Weights of a small GPT-style language model, trained from scratch on English Wikipedia.
Size: 10 layers, width 160, 2 heads of 64, MLP 640 GELU, vocabulary 8192.
Architecture: rotary positions, biases, untied embeddings.
Training: a variant of Muon for these matrices, 87M tokens, 5311 steps.
MLP neurons of a small language model. Each row is named by its layer, matrix (up: input weights; down: output weights) and neuron, and shows model dimensions 16-143. Each number is 500 + 50 x the weight over its row's rms, rounded and kept within 0 to 999. Numbers have three digits each.
After each neuron's rows, "fires on" lists the tokens most often at its 100 highest values on Wikipedia text that the model never trained on.

L4.up378:491485482471511589558502478408445455614455509480423481554390529488484469521435493466565461483510454518485485491552518409488436461533493431504501413430422501482497495542570565447521512463428498435508513427525578501528559483554461532492490445505398411536457519441567408577528475566512487428489455503495459541530526497435602502598550522479477465502536439553523402502566529531503459384537
L4.down378:529533431465454600491453450455478520551431525466525489461493524487497505520594499528517484415477515460443503402565533538576494484591473614564469462386516515530560506481461541564508449321641436499538534449442585468465516546561494498419538532400568517591558521477509458504412432519526537551488459445474517580535549517451530437409522467504531452460467539482454445501496515549517415525523
fires on: "n", "b", "r", "w", "o", "d"

L7.up518:556494502502469470492575464423487528478490526417466523523471550559494588479440553547505424514542372502504465502671475479539482479525571498505446498437486445555525374460544496531471549519487537502484484512468493538474457485472499541582502509496519546509497441466598474524528592474526507551446553552512476497430463535452453360558433451591499433504472369538466517440495561508546528511495
L7.down518:543523457486528547470581474493453566573515505590529711538491426481503414568532473446519526572417548487514436526465506456519514467569503496529479604500575572481565480545550454402480529545509503497541540451477486550527523546542522516468439460564523434460572481539431487512449529517531504501477428591465479548544496468527436520395475543429410450486455576502526456577591508557546403518517
fires on: " and", "0", " first", " one", " B", " even"

L2.up417:503500564523444602492493514483599453507552448545457460592478499393464470511437546543476477610601494507504537523548498509556448521448521527448501512516588478506592482428507619440478530493491518409530519517586503436527464519487543543519513490545368431526527474547558490526405553433468500441489435468439496502548512400472488531456514488507510630462569483485506451452496463429531454452540
L2.down417:517408576586487562471525544461506467506663530521429471579475528496484471501409485489560444454534471512464519481503494489501416529506441515475445536673560558534439521606499501494401570478452397512530459510573489526455518543531524549535425412596444426541569525524535531578439523489430476454566578444465541458544478452498491507519453443491538532553507532514487405513442456515626513506513
fires on: "un", "gu", " Gu", " Fer", " Hon", "Gu"

L7.up500:408452567479537448526493468451416522482491550501399515523547549479580476552458478498475552503456491572532523399551446389493524480458525420442425508554529442456524505552518512451549448439490555563425483445458462491480551522511457553529526445538403516485560481450505483542602466468549478555510544422510462489506415540490494377493511425411569579431478522540484472523558474513477500509529
L7.down500:513454485490521526517486460470457462502511534508496582482558476536558376497526474514451452521478554401432440444559476534473476557464540439563565517502450447531429529506531522415505469496549470382459450455539555505477483492524544494496474557512468436469515505504579450615504406548537430530433590543484546508502470570583494493464444588440467529392513551430495510500495451502448533531505
fires on: " an", "0", " one", " first", " One", "|---|---|---|"

L2.up583:458432582592585500448511577527470515521457552475516372531530390581503495514456622532564540505504533462579508488539460482516499524502481408497539428522547490562490457444503621541473492478534572351453458459575497491494407560441515477501494348493472477537456529534499464462438429512377561418464514459562453441520475534546556461485594445521520486464413499560528568510512437511431526485529
L2.down583:561474507530536516478488486482547507578402493433480508548464435491444456489429560574557512448467532518617641519480522509459539588639459488518487462441524573531545510413471523549474572485519629436432489452423456453556606480519475493496594398560442519608490502540512486502476452503457583505479426512544509503489530529485574451402534473482563529442462498511516536495396478537436464456556
fires on: " part", " Gen", "ș", " Van", "ça", " Can"

L7.up183:451521331542492532533527532518504506527521499582432471421577514492476530486444466462505476420434456463412490436563550543393555554423543530455531426530522552453482524575527540429489455457448450438482481498546420471460535500550520457525514563506519476573536452481498471473471554545594536502524465549555516531438550581436481476540578470503583530509424587447502559510615550507500469490465
L7.down183:483488525533503478523426429554585469455463522499434443525520473493490472530543480530606459435544504474472482476502576449440558528476518480521475496454542586534612497544497576512511463547490517583450387500558442503536535480435482484488543480623546492584471495396559611499536579541526590407494509513536482502510586473448480601469548524442458499478475513466447513534530544461517520583528
fires on: ".", " un", " c"

L4.up204:451542521509435535449466470513537485435537424497533373458532557473498433480459493533524537577487423521582483475533455557466520476490550449453516496553547487530586481383554488432491417442539517569512474521513522407435594504537510464587415452442567508486453552547501442417524536454484524542541512507496500477493508507487557473517496506458551506553445546383493453483531544486525429495472
L4.down204:428463465538465464473562518523491494511397446502512559514498527473490481587545495474555479558460528491490528460511417537506551554498420564446460498593484388528518544435514520474458519414507559474568459498404504500456471490521489474471474556427518539569498616574397451528546468563555456523522493571488543544404544525454514453432605416607506512530532589488505423418568440471519620449539
fires on: " c", " dis", "cl", " cap"

L2.up177:421475428564567547474482554527515607588432567491493548476406479602479539559459466512483463460584481548462385469532524468474498501426611521499533487518534568485557537458520467538508449421571587530540488532507490459537573571422521422537465515486492543541502461405494553472432396554485555533522449533516574529470527438462518581507523548514545436537528622459537501537418377435520568466509
L2.down177:496489433499573437504567467485527483517484511393476498408597468613431410564507450471493403503566525541462522391530520483508585571482525501479524537403506582547494496449477527465534467500434558493457470547475566434480520464474516589556512547416426472496444504472510546390481477446439501539551523517555458467456445562376507470497502439447502440488560475576512549489567460366510517467541
fires on: ".", " what", " help", " wh"

L4.up420:429406453489463492471474411515551485594463413465446501547479381383482543375519446476463432451521459507480563491480464478505483405530556441464459539440561487560475555530519566499500478576589476495596477488493585459572473491503444410555566371502506488429519445498484520456454590475506509526479538495541460566433466438559626518367436475536466562461535511503464518531483486541501467494554
L4.down420:554471444544535592498542608479443585524552557491475497457530434608390498485532504536511495457540615479608472467499465474517494500519477540531560502518433530470529514511482509469504516522431449517430492468488470494491423553552518553505512604468511522506483405564430491496555384520495444516417410542436500446523500418505404449592554478443544362523509582416422483484609469426560586513524
fires on: "or", ":", "ine", "on", "th", "in"

L2.up337:557448529485412447520543500537419463478495539462519445476556548540536484529633596477491510563516465424524513399545492521552471461539547412497485544644517472575424448434477583457485532542475460470477485464515475486479484505480542523506495448472428489477374551423479520561495481392437565593467426482432460579549452505499408532435403535546456500467511439432495532523557467532508489456411
L2.down337:433461534506584499493396464556367578544524614523431449523496507569475536559523471413512420446545482563434560449559566546451536558578606524492547449569500539465517553437524554466414496595530470490427496502495515542511486526428576546543516469479388505515411509479567601518514467517527470480462435451508517558446549425548511462497576495487547493542447406498428485502479529478516531491511
fires on: "/", "s", "0", " October", " November", " Succeed"